From a checkpoint of a small transformer trained on Wikipedia: no biases in attention or MLP.
MLP neurons of a small language model. Each row is named by its layer, matrix (up: input weights; down: output weights) and neuron, and shows model dimensions 448-639. Each number is 500 + 50 x the weight over its row's rms, rounded and kept within 0 to 999. Numbers have three digits each.
After each neuron's rows, "fires before" lists the tokens most often just after its 100 highest values on Wikipedia text that the model never trained on.

L5.up332:547463573532476514471462550467482462535443424486513490352538444462409600447525509526467561503420487481544452555414558503473494481445578552491494519542543611629557527532477459506459510513536490474482576526501531455491457512519507528525438482538508408502481430580467516454438535536508484521462486487488531485500495587602460461412458517479568446624441542560428461436481472474594514465537439536562565566504442501406522540533562520427436443507458478507505433510476438526568487494528522496457511518499525462545480516539572434516598516509558446494463509451483516534577454499474582501
L5.down332:563533480452575487544567552483467500489542553486533481571579449491440439502513423553438511557527557492626387368557472577558522554518425385426625522467532402532424499539532451549471536558485610498521485397537522469483467493482505559465596447435389512463442541426465514509593396457530501423454446495550555494489480445401504433550458433504535519521467488509417518470439531503457428559476443568445512583508564470519502549542464505529527381468473596386501504482476502518507482549496613514463495525477479504413568522439469556505498425493432438539470501481497486452478479509517455406
fires before: "1", "2", "9", "0", " century"

L5.up526:567489533448511491521424433586512435485461457535530421449538470481513515444513463469526531414465400492562495455569538441502504493524554514483414516550470508512494545453571479517517491478487546385513497459471497505573567498488547598493416434536526494516593486545499474549488395561543464478500527580498525472405517507480464574491459537468500524578376543543540460475475491557562454449546534511560513461465514476500474447411382536510591447583475452535506511445462448578570451459541521454523433496495388489505466386431435528444540543491520514486520566490556566483526434555545497484
L5.down526:554479531503493577521484517426550548418572607510621486437504421456468533423510530502507514574532418514580468522532555564536563549508522499402517500521487496582506573413550483516442495516494558455514533554520530568443447470538456539456526541443572554516491410483476585329377447524519498446551509479495490546555553420469484417461467443465538581554445380513506415502411502582528608527520492506470540515450507416601447505481594508457444542520352514531527473411452543540547542529425488587584525517430592542525514558506531406462463461494528465560470475458496492477555568532498458462
fires before: " ", "2", "8", "9", " of"

L5.up2396:519574525501406408414569499477378541536469574567559662500523542483467478541515436593548528369459539491554476462512529478417638462470548488504494470493546459519512577549535523482413504474541504535529497482480403488489493438457460627554529537523482437516487530514514441447410439550562449428520541479457496609520518536449481587455641550526574493499523604564485518594520466452502486582393468530461525518534574400508546473523497520480428483571428533541492529458464442506504506577540553508399432537568423508509511455525487530386456572530524544525519457353462558513493507402558495569
L5.down2396:508469511492545457516451523545401594448561502438518546502500486541616405510478418432541512415505471546484480555545568445515451466463560495522502512546501520591547505474521440567491467581525520525461552505555482440547570485478520489523489467488512549519438524509580520500554546455486470507451508395512538494528593536475539571478508511475518448500459442537454474521467487528567443535529454494385452547567546548501495540460452475564527429520527540550501547516448423543486478514440505569485455486492454595506493500466393439506565454514523477490567441490465434499565513358513505463
fires before: "\n", " |", " ", "–", "|"

L5.up248:542489592378472577610512524525418492442431576447531458515575478525434470470461475448482609430465455451536472533573545461479448557521558532458423483515492551493456486473477545405501602449528482413600432509509491567481490486475540540557425493427515483491561491550529487422462472561605440437440532477463417542479508449418581572515522545509564512573435537456480553445524563405493475556526411530453525519511543497581482493511568362538553422435501439503492526468574455542508402441636514463468407534531453431513483515478502558461531518494489477507464476480586498412558566512491499425
L5.down248:461452525572524494521521499471491457528529489543512596533558569476531533510462380471466544502600478528402494645537443447543504483518573484519452644524500478490516612468501494474535522543481581605512630513564469576457429538534460515575473482443501466521441438419518573462460425409415512481571461396433419647483468549502454517544473452444462540501548488577515464559541519532515509464438532498547492473431490472418553510491523488470439536559479437453566485485604404527446537505474534502555479500539483465453503454503490454458498485462448467637510555522514558485509526505522462530
fires before: " ", " of", "1", " in"

L5.up2459:584494483520440461478543457467519478491498523585516622539518554576536467485474476528460557353398518564553475403504518451496537430587523553448524510521506524472543562599501452467492467538516453497506403500453452437556457444453474572554593522390471426474475547523523506428474473585508494518514498500511476544524437527508478474536634531465493481545487496540506427539606508530440518549454366555513463522560468469484502454402490344463451487564477448528493436386484552521536526524534655453412433545534440445471545524580481547488546505500556557465554478570577507500545438470592525442
L5.down2459:480513469511508382586395535517401527407463483502483535510526402458457512546468495412526518483519477472465534527547501486474436429496465580541412539486505530516492470535494506500436553460465431385415483448447506472528495522435566506539481524367613480528446426609483410472441533611479474495523495459411607451546572489522474515457487486453588573526523562484471590497508563456456482502371502416449538564539519530469500589504488504527462529480459522525503538540492416564561473466428531521618504450368484576500475507603505557515529504519441495532530431589507444567539554431459521559
fires before: ",", " and", "|"

L5.up193:530544559505608457408519435488414549541460516481532511504457506512502550519421549537492548567466393463493511504557545511491538492520560586426467474515458570523558421503466469520519562506471527454527522581589443446522545584513504488476583521462550425503480466525544513597477616521388482430482427526381497459506527419436467539551372530511478532443483597518416600476628459577471497538498479521546488559504528530505516621448535476439541479548463459543579556429487462504569416515535538413482462406566467493490579387512503584392477530532517502421571524467474517439485401491544419496
L5.down193:530555505491537434397483474424501620647499516531484533603450510523450445368463409405587464512518405444476416524432463461515522486480585522416544482546493532447539550562534512418513465533479572554473484410513417557540480480490556529414510460495520542505460483392520509460499560469428421446507515495503498416502441457533463563430519506507446560537502451588515600502475509415409541467547494511485568625464593596497485391560600499474440446477480471534576478438564571540566566469540534496435551464518507453563436457521473552539489512555497532477513465474553422521509523440505450535
fires before: " |", ")", " Miniseries", "s"

L5.up1632:456584451455438515504559556610424401506554543440446529467499466468502538480545493543470553582525430460461640497430547457503525533513538519444500440451492493592447534516549575435374497513525482525522527444583502437531498497491464505472459445498543488478543478498523558446515429572530472519473526444567441538513603490568574469642546474462444547499548502529593567503464528502547423552445488494490527481496439520493553563527534510501463594495534448561533441508456467543423502573572518429527494507462490573512513404549565536462486529480584503517575535485441520548518536544522530462
L5.down1632:515505563441483438592533498531514459547519448460509462436588449506470573528529485556447462516375545518484445625492493489563462460533527609502477507537465453555532470530478584446472622515544392502446474403444479464523496470525473459558540439444597541492456471499510483417596455456415512558496495527469463460491531492526569451532551540508542516534424622556570554459474502505465480477452497377529615499412470555519392564518509524542513558454501431484399554479460462455487516506571501580459431450415429435577546469559480584478462586491493503438520462489528514510526480564532444475
fires before: " |", " (", " by", "\n"

L5.up1861:464539416536549529478587477459458468543475421547444535469539479463469508532554531515592544507570397467501522479517500486506440544403577498539500529500412492576522521524529567438432515542479480528473576567557550533379403561469538456472560519433503457496494536469557598477528407652441520487434511537517472540476549473508531488512578558401512535459459495501475545603512476457513531488466547530539494482485472519464572524524484495475407446500457425543535515523540436513502552566417540430540485515490492485448470451532475561476531604545570471424439562500497538528436477549540411497
L5.down1861:533504455479487518620482489510497424490619551519541545551541452472540524578504550487447451508502547489385525526533545541451568494501561485473427508553465591490526502453439515506482509541533478429525530479483544464471534408540426483508511495431537437447442550477541500514511423448516578427480478611450491535368484424473583486657582419460503546490418476442498531477421565513546443483513508524538509427550458496487491549435479515495476529516440369550482580534517484450527475530545526421474482460446422548517444494460442583539527444504457488500429493517538416502511479539584513473
fires before: " |", " (", ",", ";", "\n"

L5.up188:566502469402446503423545487430440610490495489491552494435474586480423524475503490605479469488453528425534494436499536512539485524538497477418610478490514626485662501497583499525514530570512479522505463570565496445512451579388520579504548531482471535522490543501560490591465559605467540549442488505474395481448542562443541431417451467417493491521558508463436573458562388521498503597394437511513384522518503480502513519503495455463480446468518436526591559474501457510558504523595500482490439554475474515582496522524530529362565532538502493499484522490444541470515423561561447477
L5.down188:533490416549495507529504480451461566553575543492491518412561491568417472549484464487471545424475515499503526459435576463459516582536441525458563489526496524447593516479604514504441484482508443486497475472525524522518458445460460625439571520518395481511422567541576569463513514571442543516512473575510460561560511464435509541432545564471463429421597520507422565397422503596425454554447449473519516546480444503512454492503490514461503396600496388508513520407541457568470535424599460454439534487499458414553492434566446566432463547531464485566451496575504520547477501475541468403
fires before: " |", "|", "\n", ";", "."

L5.up1304:511542447418521556554487445508467586494433526528552554514509584523555427434503596514572509528519498438535555499383581629560447509566497490402552488495431529476483636479524577525435424580479447501511473547524420479525500548498506529523463547484421538491492567477536516533480412548515477417551614472426482541428442523522493561480418533421513508508572521521414490520554478477493530612459472477525469515474479510462465500525474518451463468500506510533649506442550474555521478434519486475503521582524478478433491473503410600440553501602515426475492479531441534510545465557595443427
L5.down1304:457606474489540468524519526580449508472509498459462302461541454490578553511534652504461413530417449509480535457487533486493450451514492558445528480484488465571597477584545467451520479477460446545471470485589390514492543519476500517454505486574505381538491446554530553443640380475531431479469531463446524432506529480545600417459442516508552488575511508508505513462444555464484438563401529562616481509545522598451509586492517578502541559562518490539481592548517539500566471532502545373446466617575380501475493479465474499504489610492472488517465496576503446532488562539420550411
fires before: "\n", "==", " |", " also", " by"

L5.up849:559567377602478485531535468509444414504494616448446529534516527631450424528520547465594539523486452430548563370677494537432481514465537457461534488454487534501526488398561501368399522508531477504508417470556483508503533492523525504477539381568500451518518486453465506488559467575565506478486461388563491435487441425482547489537485468485561477558548475483468465560491479510575546571488441522470502457623487442475516491428503516474410435551492439520518502463520517602477466618527498436541446494588498470531533523429599482451475521465540541569400478509473503481485521525539460540
L5.down849:449441418485539403492457473562499493428392446460507476522429491436523459503512424521492484489391567439443534472549474468524498446507554501480475494473497527553512379483554546511495489513561497507523566557524558521456514458516565530570510432496570583447384395510458491462483620567509484521536470439491512548463486544536407437549493443476523422477456510467521514504471464494531497541502508524529542531511546481590602559523510555488454476565432531555489539454510476520603575630434557559552498492479489498579508486578523420461451439494547534544430513591553507526564533453453461546
fires before: "\n", "|"

L5.up1206:547494480512504527538479472585461485405487418499477470483522431552468533572472426467525518523451445518494595465544519511396466553468494456451523535507508561629557513467515571432497515396483440616508443493627473437590495497422564560439478467569530500445553503491525513534476443600583509408527473448489395527443529531548491621502481462392611540457516493507470436414533521432477480511529425517465487447459470516444511544420529370534465440505513419496593529427559400516535477463493535462516515549515540556424514573503507474490458596523409560489455489456512513502527520532487493522
L5.down1206:523533502583456505485516442498537473621558427520533487488492539544500516472494416500520556577496503489500478513530502483485534565462456523639385519537479466526525511439454511513356491543491469488526429550513556526489467470473454568389517492532438610519455492538495455465399433471488536514544453533516447550465409525512486553578568487479416425508424557464463545455469458511525581484453496473557559447489487423431506459463503523488526410465415533487556552393571504456485429599490615511496509500552570467601538416476497524503468480451493486463470534461504456490538468537516508449
fires before: " ", " of", ".", " the", " a", ","

L5.up878:491469449501473481515523553404466492499517455564467507499574447571465517480584547526502426562482394492485502474445561509519463489514483525538507506500544505474524484567431509450444445532479467514512469508561557587479507444523582541502399457463396439565568540476522484465441423466559492459503498503517520433426486531527460558539486557461455544444364488551490445533495443434540565511521419590480508505524478587551488541499463432458424471552492463480496500489414520534542486476552539444425629480422432452459449477528508457566469495479490462493539502512517564583489453440542415479
L5.down878:502553439477546430514547484476489627477416495524427539576480406418487559523561563515488479445433507511510531463467462492438445510525496588544443466479481544580535603555417530500469484444467557469503551506482516641476534505402497459457511431413501511561528457483495518469489467473460565558532569468482569576578545451522507536509605590519485559436446507472454493517544525510421490477421423472539510625540573458548598400478540459395417451507486454516511472441510450510432529494515580481450510497433503475466534496550563540603493549510534558520555454496493399520554493505495436577
fires before: "\n", "===", " was", " (", " and", ")"

L5.up1089:576385546455478576534520463467442440405505445505446541440444445536469491562452489444472556515497432482506468452554642511437476470483521495475495503542457493559457478503465520510454497444516413453552501461531505527509488456468502559473506445446535454469525427606510534535475555638538526497424481502524551450506583467564503465426443496473507486562402562510440530382565515483546468541534369470447484514613480583546454541489596519504501416619496461500501573448474406604499386470583496417451519457458511479448564435459488588515446515486496539479482504519517597473485500503523518426
L5.down1089:493474504508493463505498501514508543504388520464516478489494506513469443385556442518514506495507525601525569481574488388491455484444483488584506460435526509472455435496428538488417497488494545582499474542548449514472516430425551501551476437505508435524459572566518420481507501499513467489515502508544592622564395489495480528565484465562502511572514470513431441522560435418541426509496588434543582396426467460605572413428540540459557501501424552493423439622540583478423488545448565517460517560545527519426473506478515533409547461447540552533570462509460508520587503466486472487
fires before: "1", "2", " "

L5.up490:554541574482478488494515570585464540445480597505526483488528601494493465466594476550520525401476483484548466489523489533461543515545489525327503408501478521510492577507497534472443498482479523463557493483531427509576465545438522550492516488524528440528564556523520447491425483505464564484502508517467492590497501449521425588477512506480524584486526617547444551456537385455482488556425454568575441467496461532460440530475480468505497485422502472560520596419516451546567435465537471395529410574468524544477593546597446535404420560628513523426524424507524560520588533539486436479
L5.down490:573481437531480539608506494441563603490499544570519478560429548444483452418421474458545463555513453537601507543545395478499533524540543457461508457503489484473537538464378505482473483509420517526539493529484509498520494603507521485518545453541540485530418404434462501457442539436464545421497429498457588515532435435560425551584525580418434482509486474515491482470576496441438453563451593489515502566474464450502510563532461495474450380568443453504524494444562555540549433417558503510467450391409514493547543525529556475505442495540498681567593545467456461516532556514568472520
fires before: " |", ";", ".", ")"